Weights of a small GPT-style language model, trained from scratch on English Wikipedia.
Size: 9 layers, width 256, 8 heads of 32, MLP 1280 tanh GELU, 11.3M parameters.
MLP neurons of a small language model. Each row is named by its layer, matrix (up: input weights; down: output weights) and neuron, and shows model dimensions 128-223. Each number is 200 + 40 x the weight over its row's rms, rounded and kept within 0 to 999.
After each neuron's rows, "fires after" lists the tokens most often just before its 100 highest values on Wikipedia text that the model never trained on. A number after a token or word is its count.

L3.up195,178,136,299,243,229,238,168,210,179,243,186,209,260,185,144,195,135,208,182,259,125,207,122,272,213,197,186,258,232,130,180,213,218,181,204,151,211,221,250,252,146,168,176,92,180,113,235,255,241,200,194,223,205,270,182,233,254,215,189,235,167,206,201,214,153,165,209,189,163,230,205,227,114,166,206,202,179,242,239,157,195,199,276,245,281,243,251,202,138,151,159,198,189,197,203,213
L3.down195,235,186,164,186,110,228,196,185,213,153,210,244,98,197,206,284,240,193,217,174,205,257,248,127,217,206,134,167,213,252,276,208,229,178,125,180,204,208,139,195,209,246,204,257,218,201,128,142,180,164,169,220,236,133,193,182,166,183,171,216,194,169,200,216,229,186,235,215,167,180,167,214,224,197,182,184,249,248,101,221,234,144,125,156,140,180,195,223,228,229,228,254,217,206,176,184
fires after: " G" 20, " P" 11, " F" 10, " V" 10, "." 4

L2.up1246,200,153,226,217,167,202,246,175,200,209,212,158,241,229,162,257,144,130,221,239,180,148,177,143,119,302,154,157,144,194,226,293,212,268,127,125,211,155,160,205,183,154,163,191,212,239,183,166,240,216,187,181,218,239,182,138,179,222,221,268,230,233,195,203,288,221,173,210,207,252,212,218,198,198,242,291,225,192,232,167,219,187,172,253,198,159,224,262,221,177,192,228,233,219,159,193
L2.down1246,219,161,184,222,153,203,201,142,168,171,230,156,200,170,161,181,228,172,201,180,220,120,208,174,165,198,284,233,202,202,161,229,167,159,212,218,108,252,134,161,186,172,248,198,202,147,263,246,232,211,250,194,268,170,249,250,254,149,228,178,159,108,162,229,177,167,214,190,237,172,237,218,159,173,236,241,155,188,151,238,209,150,196,152,195,270,191,226,63,167,236,224,187,300,233,190
fires after: " (" 40, " \"" 18, " " 6, "H" 4

L3.up512,191,215,173,226,219,227,219,225,184,160,198,171,235,169,194,159,132,257,218,266,200,240,208,191,203,231,132,216,148,210,159,187,166,166,175,179,304,151,250,237,225,239,221,192,219,246,256,139,240,217,211,169,159,191,151,264,140,181,237,240,191,169,191,228,201,195,185,209,169,229,206,245,215,158,214,230,155,258,242,202,251,226,205,183,187,251,150,162,218,134,188,230,204,275,141,214
L3.down512,213,123,198,127,151,108,240,238,152,216,205,251,225,175,210,243,255,168,233,199,167,151,152,209,145,184,231,143,146,203,145,214,218,201,188,239,205,158,202,194,204,225,167,184,179,162,186,231,174,218,235,200,217,161,220,220,207,150,229,220,217,156,213,186,239,256,232,186,151,178,228,204,263,243,200,229,237,252,131,180,185,202,224,177,212,146,165,209,250,292,243,149,193,202,254,250
fires after: " L" 33, "P" 11, " P" 9

L2.up687,163,213,270,243,160,127,159,224,155,148,133,221,261,207,111,191,173,199,174,166,166,199,243,212,190,142,238,211,207,222,172,182,159,154,222,137,165,285,223,245,240,201,200,188,224,166,215,199,223,199,196,183,212,177,178,181,124,180,292,200,205,248,214,259,181,155,230,202,208,239,193,203,245,184,230,172,158,151,252,177,246,119,160,163,178,119,210,236,249,164,134,185,161,256,190,192
L2.down687,250,172,133,112,223,266,195,218,214,198,248,203,176,161,278,178,188,184,207,212,194,213,160,153,125,250,148,159,140,179,219,255,205,267,195,180,206,158,130,223,161,217,169,163,167,251,154,189,170,210,194,190,209,184,210,249,239,183,196,138,171,112,196,193,167,211,228,239,194,240,262,192,145,241,241,174,194,226,155,266,165,247,261,258,193,218,164,124,199,193,164,188,220,233,245,204
fires after: " C" 20, " T" 12, "C" 10, " N" 7, " c" 5

L2.up1082,172,242,184,173,194,197,227,191,189,300,209,129,194,145,252,192,187,225,165,281,260,166,191,214,167,247,190,208,236,286,249,112,149,184,143,210,158,149,264,241,215,110,162,194,160,180,266,209,227,147,222,193,125,254,158,266,189,216,215,176,250,279,164,200,211,182,251,239,180,180,173,241,268,224,141,230,245,189,203,145,238,241,274,185,258,133,206,185,181,210,168,210,258,232,124,169
L2.down1082,199,195,275,187,226,197,193,212,183,125,204,219,185,266,250,158,202,191,232,161,149,207,187,209,196,140,180,181,155,197,120,223,254,104,242,170,200,241,158,195,212,182,261,148,142,244,160,172,204,230,179,264,182,214,257,165,213,171,147,231,156,136,245,114,179,238,139,201,224,205,230,199,178,152,246,232,209,236,205,155,115,180,199,208,139,225,174,225,163,249,170,181,148,181,209,243
fires after: " P" 19, " C" 18, " N" 10, " M" 7, "N" 7, " p" 5

L2.up176,195,195,155,207,251,210,169,175,213,211,144,245,138,132,263,209,221,211,192,282,210,181,182,165,263,243,208,122,167,233,263,144,206,148,186,205,251,184,261,263,178,193,226,207,204,158,211,88,217,173,172,295,198,162,236,236,222,243,191,195,181,201,211,190,198,240,142,195,180,211,192,241,141,202,209,214,195,242,218,245,173,225,252,297,142,193,144,191,168,117,153,208,80,242,153,141
L2.down176,159,229,204,193,187,143,176,257,184,187,187,204,221,180,239,234,180,226,208,160,211,152,204,224,255,216,214,166,248,161,260,223,144,200,208,191,167,200,225,195,154,220,176,144,170,246,153,170,184,199,233,203,193,222,210,137,200,150,188,270,172,216,186,202,196,180,188,216,152,242,192,129,295,224,132,225,222,181,215,174,225,175,234,136,257,202,242,156,174,164,151,185,215,147,199,162
fires after: " P" 34, " T" 13, " S" 9, " L" 8, " C" 7, "P" 6

L2.up850,154,235,202,230,125,221,165,141,213,148,235,155,203,143,240,139,153,233,248,253,171,238,241,165,228,134,219,159,233,207,193,291,155,267,165,220,268,211,165,220,198,260,187,250,189,226,144,178,302,247,206,147,195,177,146,233,161,291,166,148,207,243,248,226,165,226,235,129,200,190,220,199,249,177,189,228,230,212,262,202,113,231,263,192,207,252,191,127,271,175,234,196,122,250,220,181
L2.down850,212,184,228,147,300,149,221,221,224,237,200,217,231,239,206,287,279,175,139,165,166,177,138,168,170,290,187,249,199,230,146,163,198,181,212,230,207,191,230,194,243,179,176,179,183,160,157,218,195,158,213,271,218,182,338,209,204,209,244,203,207,162,160,188,242,209,179,231,181,159,235,211,247,212,132,153,155,193,131,203,199,225,140,180,159,195,236,193,160,240,196,149,238,135,216,240
fires after: "ar" 14, " a" 9, " he" 9, " Kar" 7, "á" 7, " Al" 7

L2.up35,130,188,229,155,183,176,203,208,133,200,171,176,155,189,135,191,142,161,132,233,174,189,237,136,195,243,233,221,221,224,193,263,209,240,243,216,186,194,306,189,283,136,204,184,179,253,90,158,241,160,184,254,172,217,167,211,229,173,194,221,179,216,187,220,154,151,173,243,173,221,233,155,167,174,163,226,117,176,161,271,166,186,182,178,147,239,192,203,284,143,186,181,201,253,209,200
L2.down35,199,179,161,190,187,203,255,207,239,189,211,121,289,252,237,232,266,223,154,199,210,178,269,206,201,210,259,217,196,184,132,191,156,175,200,169,274,144,155,151,152,216,181,206,164,202,267,193,173,178,218,182,167,207,270,273,256,150,216,146,232,239,227,259,175,237,244,172,157,207,191,255,94,227,235,168,286,216,230,188,191,131,203,205,253,220,172,176,184,324,195,195,128,140,136,207
fires after: " K" 17, " G" 15, " M" 15, " J" 7, " ." 6

L2.up62,203,294,223,259,238,122,128,164,101,178,201,170,247,210,205,164,234,250,147,169,206,209,159,194,202,182,168,167,231,146,256,203,128,232,212,225,177,200,168,225,163,216,244,224,162,171,196,235,227,184,235,140,251,165,236,204,189,202,211,194,259,185,283,196,160,154,203,258,152,227,290,145,146,247,251,147,227,243,219,197,161,195,166,166,88,189,171,147,179,121,226,173,153,153,164,244
L2.down62,150,100,180,177,161,219,239,144,227,168,194,173,163,238,205,227,204,240,244,238,209,150,215,195,184,197,232,264,189,204,147,157,264,208,150,210,181,257,227,133,189,182,158,217,242,173,183,232,175,260,167,220,99,225,170,224,136,172,230,283,163,142,117,171,267,248,182,181,226,173,116,289,242,147,186,217,177,181,148,251,210,201,203,254,283,205,209,174,225,215,272,175,236,213,246,215
fires after: " H" 22, " K" 12, " W" 10, "iy" 6

L2.up233,249,259,204,125,204,267,186,244,182,174,167,158,218,241,134,149,243,179,174,231,214,124,229,122,207,200,212,159,248,210,182,245,154,284,129,247,200,210,198,212,237,161,160,203,244,227,184,142,170,267,243,132,205,261,203,151,108,221,154,163,209,139,163,175,210,156,240,165,196,137,203,246,269,167,214,212,167,164,238,192,176,201,168,195,270,192,138,235,215,179,230,198,219,184,240,265
L2.down233,124,165,148,191,257,192,242,173,231,213,226,222,202,183,148,174,139,139,176,221,172,287,205,229,211,215,170,226,207,257,232,204,195,156,243,155,127,210,128,227,176,155,219,208,148,134,213,192,165,216,184,241,165,215,172,193,263,201,201,213,189,225,275,228,198,201,158,267,146,249,230,214,168,153,228,229,223,169,54,201,200,230,217,181,152,242,235,248,104,174,215,265,229,104,212,165
fires after: " (" 18, " \"" 11, " re" 10, " s" 9, " r" 4

L2.up927,141,172,196,231,155,188,171,167,231,259,228,227,215,160,161,169,142,242,193,182,91,237,219,201,202,175,218,192,214,198,77,131,276,255,189,194,166,163,185,207,232,232,176,212,218,115,226,177,235,206,223,171,183,228,217,223,231,169,246,235,212,168,190,220,169,240,173,213,220,209,176,244,189,178,214,207,143,135,206,168,245,237,137,224,291,197,170,185,194,235,184,196,287,131,202,229
L2.down927,240,214,187,195,191,248,205,170,160,224,171,141,228,196,274,226,260,193,231,145,249,201,144,179,220,239,252,259,198,201,236,273,156,157,227,201,239,219,196,181,208,226,263,211,160,202,206,194,176,219,168,208,150,187,167,161,155,204,179,179,215,177,183,140,217,191,235,288,183,257,224,141,196,216,179,198,283,240,187,201,219,190,250,147,148,169,284,204,220,182,212,176,153,319,182,208
fires after: " V" 13, " S" 13, " Res" 8, " s" 7, " Seat" 5, " Z" 5

L2.up556,235,219,142,154,243,137,232,210,239,234,161,237,202,167,232,170,222,198,216,179,180,208,196,165,220,224,173,195,211,146,234,213,188,260,142,204,205,165,195,194,184,295,235,117,216,172,189,206,251,175,247,210,207,143,218,146,195,155,262,229,140,233,218,278,185,205,123,239,251,158,235,246,261,161,174,219,263,223,235,151,196,263,165,217,217,203,285,142,154,177,203,241,196,291,219,161
L2.down556,230,180,243,219,236,329,207,229,176,167,201,112,233,188,157,234,174,180,181,244,216,197,149,210,184,226,201,259,169,236,138,190,201,169,201,149,192,299,241,205,156,167,234,296,169,199,244,228,102,110,183,169,231,242,208,237,192,253,184,163,231,216,170,213,150,195,223,219,170,148,157,198,138,178,165,141,164,193,188,182,215,183,212,193,196,238,145,260,240,212,245,222,194,209,192,191
fires after: " P" 20, " F" 12, " R" 10, " t" 6, " T" 5, " sp" 5

L2.up801,143,198,186,202,228,210,181,203,279,175,247,182,246,169,161,153,222,232,207,269,210,197,272,174,263,267,237,157,255,166,205,205,222,243,243,192,219,241,215,308,177,195,236,211,271,233,189,150,223,237,245,240,239,132,336,191,205,214,152,228,204,175,150,200,189,289,215,183,136,206,247,224,211,204,178,168,183,210,165,177,208,160,161,196,236,222,231,240,159,163,127,249,136,188,146,126
L2.down801,278,275,246,178,179,189,136,198,145,257,188,149,194,213,173,228,203,241,206,134,203,170,166,129,199,91,184,276,198,217,217,231,213,198,173,169,181,178,193,187,169,250,179,245,184,216,124,241,228,192,153,173,211,181,87,238,233,241,263,254,170,175,257,253,173,156,131,250,253,161,160,203,180,161,133,198,182,199,184,207,159,255,252,237,222,175,171,139,214,303,225,161,235,169,272,235
fires after: " R" 18, " r" 14, " H" 10, " T" 4, " Sh" 4, " A" 4

L3.up1211,236,183,217,179,154,198,178,212,197,199,259,211,214,200,158,163,242,89,175,276,257,141,182,217,273,223,202,216,275,71,283,151,187,210,135,280,165,200,190,174,175,192,228,207,208,235,146,246,168,219,224,244,214,171,208,176,205,182,189,181,207,201,231,227,209,238,142,230,141,194,231,231,161,222,185,229,202,207,194,181,198,213,137,150,155,158,202,234,217,162,169,198,211,180,200,159
L3.down1211,211,153,221,179,231,146,201,207,193,204,196,189,192,200,294,233,162,234,215,221,108,192,222,203,168,174,238,194,147,274,126,166,230,226,211,173,224,183,193,197,238,215,231,137,127,140,200,155,218,192,261,202,253,233,167,165,245,196,209,240,215,207,197,206,186,162,214,204,251,202,164,245,244,228,245,178,123,176,260,139,150,163,179,212,264,207,215,166,199,245,275,190,247,265,187,210
fires after: " W" 33, " Sh" 12, " H" 11, "h" 8, "W" 4, "Sh" 4

L3.up1278,148,172,228,241,116,230,234,175,233,246,234,250,226,204,197,233,100,171,152,255,202,220,179,197,213,253,196,159,185,213,154,209,220,166,175,189,276,262,217,245,161,100,251,128,222,139,211,237,201,163,147,143,188,211,156,259,149,265,205,209,147,271,204,171,178,208,198,217,154,157,263,205,177,142,293,234,152,177,191,179,242,273,213,202,184,253,200,177,182,169,265,189,210,177,266,140
L3.down1278,242,198,157,92,209,274,235,198,200,206,197,190,201,288,166,223,225,230,278,135,231,238,173,217,178,177,199,206,185,170,136,198,241,181,217,201,147,220,241,187,254,258,136,265,228,191,146,187,231,193,194,254,197,185,266,195,240,197,203,131,181,225,249,161,243,152,169,157,230,199,170,270,202,222,196,205,197,254,237,244,206,161,156,225,174,99,197,226,256,141,173,139,204,261,157,210
fires after: " F" 16, " G" 11, " N" 8, " D" 8, " W" 5, "\"\n" 4

L3.up403,242,275,189,160,140,220,228,155,140,172,168,162,185,257,216,197,194,225,214,170,234,210,185,263,193,196,149,188,184,166,203,149,169,178,211,179,227,265,230,186,221,254,249,153,194,191,206,199,174,168,216,178,147,185,183,180,205,180,206,234,189,175,217,161,105,137,272,222,136,213,166,171,164,247,228,142,151,200,245,192,282,151,228,272,213,253,212,160,181,208,204,196,212,258,178,191
L3.down403,175,166,242,193,157,250,152,178,197,186,172,187,246,168,198,223,287,193,172,220,138,153,188,202,231,155,147,225,268,211,273,136,183,303,239,187,200,181,270,226,218,225,163,220,167,192,257,205,200,188,189,216,162,211,190,238,174,203,208,296,200,170,137,164,203,156,175,210,281,230,189,122,216,175,280,223,155,204,185,208,131,133,232,227,183,187,212,176,215,276,270,173,126,175,222,173
fires after: " W" 18, " H" 9, "w" 7, "ew" 7, " Y" 6, " N" 5

L2.up773,154,199,194,229,146,200,193,208,176,141,146,222,257,185,229,212,237,239,209,220,123,283,164,254,135,260,235,187,194,159,226,225,134,197,183,183,213,219,176,157,215,147,198,217,242,149,282,157,166,210,160,176,142,134,185,173,151,153,218,152,107,211,166,185,246,173,231,236,214,190,202,167,156,251,180,211,146,152,223,252,155,183,235,161,134,111,219,184,204,261,184,183,186,302,196,203
L2.down773,289,248,176,133,142,223,236,211,211,199,166,224,200,159,169,205,150,182,169,202,176,147,154,218,278,196,150,253,201,229,213,244,175,238,215,168,156,164,294,182,147,223,214,200,197,175,165,212,240,264,150,132,137,193,244,191,248,241,130,199,230,192,189,202,299,289,225,206,144,237,145,184,236,159,222,173,201,231,199,185,255,226,190,182,222,233,139,120,121,256,238,230,220,163,194,171
fires after: " C" 31, " P" 15, " p" 14, " M" 8, "C" 7, " m" 6

L3.up792,187,159,181,186,128,193,186,144,248,193,104,199,196,170,209,233,207,308,179,283,201,227,259,179,171,212,225,217,205,265,240,183,142,197,144,158,176,246,282,182,102,225,127,173,223,251,165,208,229,137,247,210,258,149,199,171,209,272,188,150,216,165,235,176,290,262,188,173,180,221,233,174,272,239,221,201,197,186,242,179,212,228,165,218,201,215,156,251,212,166,148,192,198,180,178,211
L3.down792,256,189,180,293,203,242,156,229,171,196,246,168,250,147,175,194,308,186,157,177,259,244,170,201,225,142,203,171,151,186,182,239,247,160,221,165,260,147,110,141,177,191,235,224,174,158,272,196,190,247,174,209,178,275,171,247,151,178,196,234,212,233,208,235,162,159,251,205,192,241,169,169,123,165,235,203,216,211,169,172,206,208,241,159,241,240,137,138,275,208,277,171,145,213,196,237
fires after: " A" 11, " O" 9, " due" 8, " o" 8, " a" 7, " one" 7

L3.up108,155,175,227,188,183,181,227,114,198,148,136,207,190,194,267,243,235,206,181,221,176,171,218,204,153,265,158,225,225,196,230,205,139,206,228,214,194,203,206,245,213,220,173,191,244,239,256,221,155,162,192,208,182,85,160,200,236,236,244,206,242,164,188,196,210,113,167,267,191,106,213,191,220,310,175,220,180,212,197,191,164,184,213,205,219,165,242,191,111,180,147,252,174,196,213,229
L3.down108,189,230,263,216,251,186,93,229,184,211,217,211,200,245,190,161,162,195,255,201,160,163,212,213,217,191,246,190,190,205,242,158,189,235,255,240,165,195,229,204,292,208,191,183,153,250,166,216,165,159,219,146,204,208,218,238,134,145,136,172,200,200,192,194,239,190,258,273,234,260,176,127,236,199,185,182,217,207,165,232,147,195,204,250,227,255,133,202,235,157,212,168,166,187,161,269
fires after: " H" 21, " C" 15, " A" 13, " E" 8, " |" 7, " M" 7

L2.up431,251,246,170,195,230,295,194,223,211,274,193,209,220,223,179,239,155,281,223,232,212,197,175,198,211,184,201,159,217,223,161,235,205,185,120,124,208,273,166,261,216,239,197,173,196,164,173,146,183,206,200,232,91,270,188,258,209,185,266,194,230,248,224,227,242,163,171,197,181,282,215,274,157,154,155,145,197,139,284,230,221,209,192,173,172,252,211,128,131,238,180,188,175,187,154,171
L2.down431,141,143,214,188,260,147,235,109,174,161,232,213,183,180,210,208,212,176,187,169,204,211,205,215,186,185,232,226,216,169,232,186,118,207,246,242,148,157,232,147,176,183,181,229,209,269,231,291,200,257,254,166,242,114,269,196,224,190,184,256,221,177,142,171,197,214,269,175,188,118,184,173,264,254,261,260,189,266,115,171,174,220,210,173,205,131,247,229,288,110,239,190,243,157,188,209
fires after: " P" 18, " G" 12, " p" 6, " L" 6, " V" 5, " F" 5

L2.up337,191,193,230,254,232,231,125,172,220,170,195,220,236,182,176,115,230,256,217,215,176,258,273,187,197,164,111,201,244,254,182,140,228,199,181,263,240,195,236,286,197,254,202,174,241,201,205,189,190,196,231,205,182,206,184,180,177,155,220,189,196,194,186,208,192,196,187,229,173,215,114,288,194,193,253,207,207,140,211,232,224,245,177,170,207,213,114,194,232,276,201,75,193,183,228,187
L2.down337,225,234,169,256,245,243,246,186,241,233,194,157,201,202,209,255,150,307,237,173,210,192,202,231,172,263,201,208,151,192,165,227,119,196,181,191,196,183,129,179,212,223,223,209,139,187,204,157,202,148,197,147,127,178,163,229,190,284,211,243,209,203,243,207,177,251,203,205,254,221,208,146,221,299,216,185,202,151,135,157,233,190,199,258,252,224,263,161,241,141,220,236,230,271,253,190
fires after: " S" 47, " s" 11, " Den" 4, "ox" 4

L2.up1230,126,157,198,170,230,221,195,152,191,255,244,186,237,133,241,228,229,165,176,158,142,200,236,221,130,283,110,175,142,174,154,207,245,270,129,197,99,185,154,145,169,209,118,165,188,215,272,175,273,222,237,235,198,198,249,135,194,206,189,163,175,287,254,132,229,250,179,140,198,182,223,295,195,178,252,241,222,257,209,143,201,242,222,213,149,195,171,255,169,230,223,195,227,215,143,291
L2.down1230,149,182,244,223,236,160,195,190,110,155,153,190,225,269,175,175,182,210,325,143,256,181,236,209,208,177,217,204,162,278,198,207,201,193,218,119,233,176,178,191,223,192,224,196,163,218,134,190,193,231,144,218,251,193,199,276,285,152,207,235,181,210,157,233,154,159,227,210,194,184,108,135,180,199,177,167,238,105,237,260,174,256,129,233,222,153,240,224,270,243,157,257,211,124,285,209
fires after: " Gr" 22, " comp" 10, " an" 7, " cons" 6, " t" 6, " prot" 5

L3.up1137,211,249,246,192,186,153,229,154,193,196,222,220,201,232,211,217,193,268,188,162,111,208,204,222,245,241,163,215,212,247,224,250,208,189,175,230,216,152,244,268,186,227,246,242,288,145,207,173,170,251,195,253,291,253,190,175,233,187,190,155,250,223,228,194,165,160,188,208,136,248,221,244,208,245,137,240,204,213,196,213,204,217,214,148,163,163,208,121,225,187,225,87,144,239,218,200
L3.down1137,210,160,204,188,194,195,143,138,310,218,182,157,196,218,165,174,164,220,124,218,192,225,197,183,230,150,260,244,165,210,255,179,261,206,162,221,232,208,146,151,214,183,163,175,125,200,173,172,172,165,186,256,241,120,206,194,183,185,229,212,200,246,188,191,122,227,288,191,222,269,157,190,198,207,151,157,184,190,178,209,226,171,246,191,158,202,206,221,189,103,126,219,192,226,164,251
fires after: "." 17, " f" 10, " K" 10, "H" 8, " F" 7, " H" 6

L3.up1238,99,167,181,175,211,234,238,218,161,108,215,154,257,162,167,188,261,107,197,128,194,91,199,149,166,203,245,140,186,185,177,251,156,254,163,213,239,217,116,215,246,174,205,174,233,199,232,171,215,188,152,234,140,195,205,125,223,229,186,167,165,177,225,199,221,193,175,209,221,170,268,218,185,205,226,256,223,260,176,236,169,155,154,181,145,200,172,192,115,227,169,184,215,183,228,243
L3.down1238,163,205,201,258,167,250,168,150,142,141,261,171,242,179,228,267,175,131,147,141,230,147,215,220,256,256,207,203,134,119,178,230,209,170,256,211,182,227,216,211,237,180,169,201,193,181,160,179,162,271,222,204,195,189,226,158,177,164,187,205,206,137,202,230,227,177,295,151,131,176,214,197,234,263,146,189,236,237,198,130,238,263,212,227,143,183,184,218,160,163,161,141,273,170,197,207
fires after: " (" 19, " re" 16, " \"" 10, "-" 7, " dis" 5, " un" 5

L2.up186,224,166,179,194,223,185,218,244,240,173,241,221,158,155,172,230,188,224,153,193,235,137,156,222,224,176,186,187,204,264,221,213,218,110,173,197,164,221,212,244,151,150,218,236,211,167,209,180,206,207,247,295,215,126,195,184,134,230,183,221,229,160,283,231,165,165,129,220,196,206,236,157,198,211,185,226,81,242,211,246,191,181,228,151,156,200,236,151,203,192,215,165,257,213,182,133
L2.down186,233,165,254,173,201,232,214,136,144,288,128,175,197,110,247,203,172,185,278,204,199,175,338,246,181,220,224,219,256,190,200,223,146,233,246,138,242,186,223,250,185,261,166,169,159,194,204,195,205,141,103,154,166,232,234,215,211,182,274,242,214,270,197,172,226,277,210,158,219,285,141,165,216,189,205,220,263,183,201,189,201,189,251,291,202,239,201,194,186,186,237,258,123,146,208,201
fires after: " F" 33, "f" 32, " f" 6, "ih" 4

L3.up874,170,230,109,215,205,240,180,292,199,214,202,253,270,187,244,194,253,254,200,274,182,139,221,191,271,279,175,239,206,283,193,143,183,95,159,124,232,203,230,245,210,198,141,236,108,189,164,190,182,181,194,229,197,194,201,193,271,159,136,196,220,179,203,189,112,243,233,225,197,148,173,261,171,233,189,255,231,180,199,185,231,201,273,111,182,212,272,200,183,240,217,244,167,177,214,160
L3.down874,252,184,173,171,226,148,233,120,163,225,211,210,142,159,197,184,176,162,209,156,252,215,203,251,189,188,213,170,244,227,147,303,223,252,212,186,152,197,140,202,217,199,206,205,239,168,236,205,180,203,273,178,180,167,240,194,210,246,213,238,193,175,233,181,267,176,249,199,183,172,203,204,226,142,203,170,184,245,197,180,111,110,172,222,152,123,217,218,237,224,171,228,246,189,183,171
fires after: " P" 24, "P" 19, " p" 15, " C" 6, " (" 5

L2.up1179,268,161,189,212,116,171,181,219,209,130,216,169,220,202,194,161,126,257,78,258,139,127,158,253,206,201,222,154,212,130,221,237,164,174,184,223,275,249,233,178,176,222,222,207,216,188,174,151,234,166,204,189,203,214,214,204,196,260,212,193,200,188,168,237,161,237,225,147,146,182,209,243,216,228,195,255,209,199,183,196,185,188,273,213,180,175,269,199,134,88,211,250,188,226,278,211
L2.down1179,156,261,210,233,288,234,252,206,193,251,260,187,190,212,188,194,252,176,282,169,276,263,220,129,239,224,217,254,182,218,144,146,202,174,181,155,158,120,204,159,181,229,208,187,234,223,222,205,283,193,247,228,202,192,164,222,223,173,213,170,169,242,212,208,263,188,181,242,303,184,207,86,211,85,170,204,219,193,199,260,147,167,141,184,201,195,135,221,271,263,209,220,214,129,151,186
fires after: "ar" 16, " I" 13, "a" 8, " B" 7, " Kar" 7, " O" 5

L2.up537,209,168,175,191,229,207,138,135,211,203,175,130,151,173,208,166,163,265,194,287,152,185,240,149,250,246,193,182,240,283,125,233,178,186,195,182,210,157,221,258,202,193,230,254,150,159,191,215,225,184,189,247,184,176,203,200,140,178,246,246,205,195,239,280,224,213,157,218,197,256,198,181,234,251,178,270,167,203,236,255,313,245,247,188,290,178,75,207,233,186,213,219,195,222,224,246
L2.down537,190,237,184,251,128,139,248,227,174,165,164,240,237,206,226,257,175,188,197,231,206,241,244,252,301,201,168,204,147,160,229,177,245,216,202,166,180,300,249,217,250,209,165,209,147,258,172,184,283,164,189,191,254,182,225,236,217,261,200,147,197,203,201,127,165,148,238,204,221,213,251,155,182,168,264,261,151,179,186,179,160,159,181,171,180,224,198,68,257,235,215,111,189,163,195,204
fires after: " Y" 26, " S" 23, " s" 20, "S" 8, " K" 6, "I" 4

L2.up712,169,228,201,243,175,137,213,215,253,180,171,243,249,230,146,225,233,152,104,233,227,208,213,244,221,232,212,157,210,150,199,263,129,214,138,194,222,171,285,247,212,196,233,182,242,262,205,197,216,123,265,217,214,151,252,174,163,196,198,196,280,184,185,220,167,215,210,253,229,232,220,167,306,222,182,190,278,234,239,178,223,189,215,211,124,176,261,167,185,232,156,215,281,232,138,227
L2.down712,204,159,221,200,225,180,203,163,227,226,204,206,167,207,223,209,205,264,245,177,133,175,228,234,106,265,176,204,182,314,237,205,286,270,246,181,198,194,184,188,278,150,216,204,163,153,217,194,162,321,199,174,230,222,184,208,206,238,262,198,171,233,226,130,219,190,187,200,171,143,194,246,101,194,246,234,137,270,153,208,157,235,178,227,216,147,180,235,212,218,216,175,176,156,223,178
fires after: " A" 22, " T" 17, " a" 10, "T" 6, " Q" 6

L2.up262,177,215,232,188,271,196,236,178,244,182,216,204,226,199,136,212,135,256,140,170,152,191,168,217,215,177,138,140,256,243,209,209,218,135,204,213,194,224,225,231,181,106,134,222,134,248,198,169,239,262,273,159,142,186,222,169,160,185,191,155,213,190,194,198,162,198,205,253,183,299,235,165,231,243,210,155,181,149,172,221,178,213,129,107,203,289,191,196,251,190,239,201,152,273,221,196
L2.down262,220,150,160,95,203,175,243,261,184,225,249,214,146,209,203,184,207,208,220,211,253,213,117,189,155,182,234,228,129,175,176,185,183,182,188,180,275,151,254,170,166,238,244,146,205,202,159,236,179,96,156,244,223,233,223,251,268,253,183,247,167,246,218,216,219,185,197,85,228,154,209,249,214,150,227,170,236,246,275,169,196,163,194,280,197,201,153,193,251,223,124,198,177,172,186,162
fires after: " G" 23, " K" 23, " g" 15, " F" 8, " f" 4, " SR" 4

L2.up96,222,194,125,179,223,180,197,196,195,206,144,180,147,259,196,248,119,159,122,153,175,173,171,178,107,231,206,248,276,231,227,197,226,208,132,234,227,216,204,248,179,139,193,179,169,209,217,162,227,210,302,178,209,161,210,206,138,243,220,220,227,265,250,251,200,193,152,150,183,245,210,244,152,167,227,143,261,187,181,171,226,129,211,171,237,302,284,142,236,252,202,237,179,220,205,136
L2.down96,125,191,218,174,188,260,229,158,145,155,178,185,198,142,206,255,293,176,224,198,236,237,139,251,244,160,218,154,130,180,177,233,172,162,211,187,213,241,208,218,221,211,162,213,286,166,146,300,154,188,153,167,157,191,198,214,217,144,132,262,214,208,210,216,206,132,256,263,250,200,156,154,200,190,204,140,134,237,225,160,225,258,175,200,168,130,176,243,226,136,188,205,181,176,222,206
fires after: " G" 23, " C" 13, " was" 10, " g" 8, " N" 7

L2.up1018,238,233,222,302,231,200,181,196,196,163,174,163,150,238,188,220,167,211,208,248,187,174,289,120,218,220,153,241,189,233,189,185,157,170,217,154,199,238,255,174,211,200,207,208,137,166,207,196,239,226,171,204,232,189,206,181,201,205,190,192,249,213,153,180,169,171,152,162,269,168,86,135,183,203,137,172,187,226,275,246,173,221,229,239,229,167,178,178,283,217,215,221,242,290,143,191
L2.down1018,174,134,180,82,191,207,152,229,240,235,175,215,245,189,175,193,222,175,201,175,214,241,161,240,186,200,222,195,176,206,194,212,261,220,141,198,219,192,229,236,182,178,179,249,256,218,182,187,119,127,237,211,215,186,174,240,183,189,235,259,165,201,155,207,221,250,269,191,130,215,226,198,240,189,181,181,253,173,163,241,213,209,171,154,123,190,287,134,260,196,177,129,179,146,250,168
fires after: " L" 46, " P" 10, "6" 5, " W" 4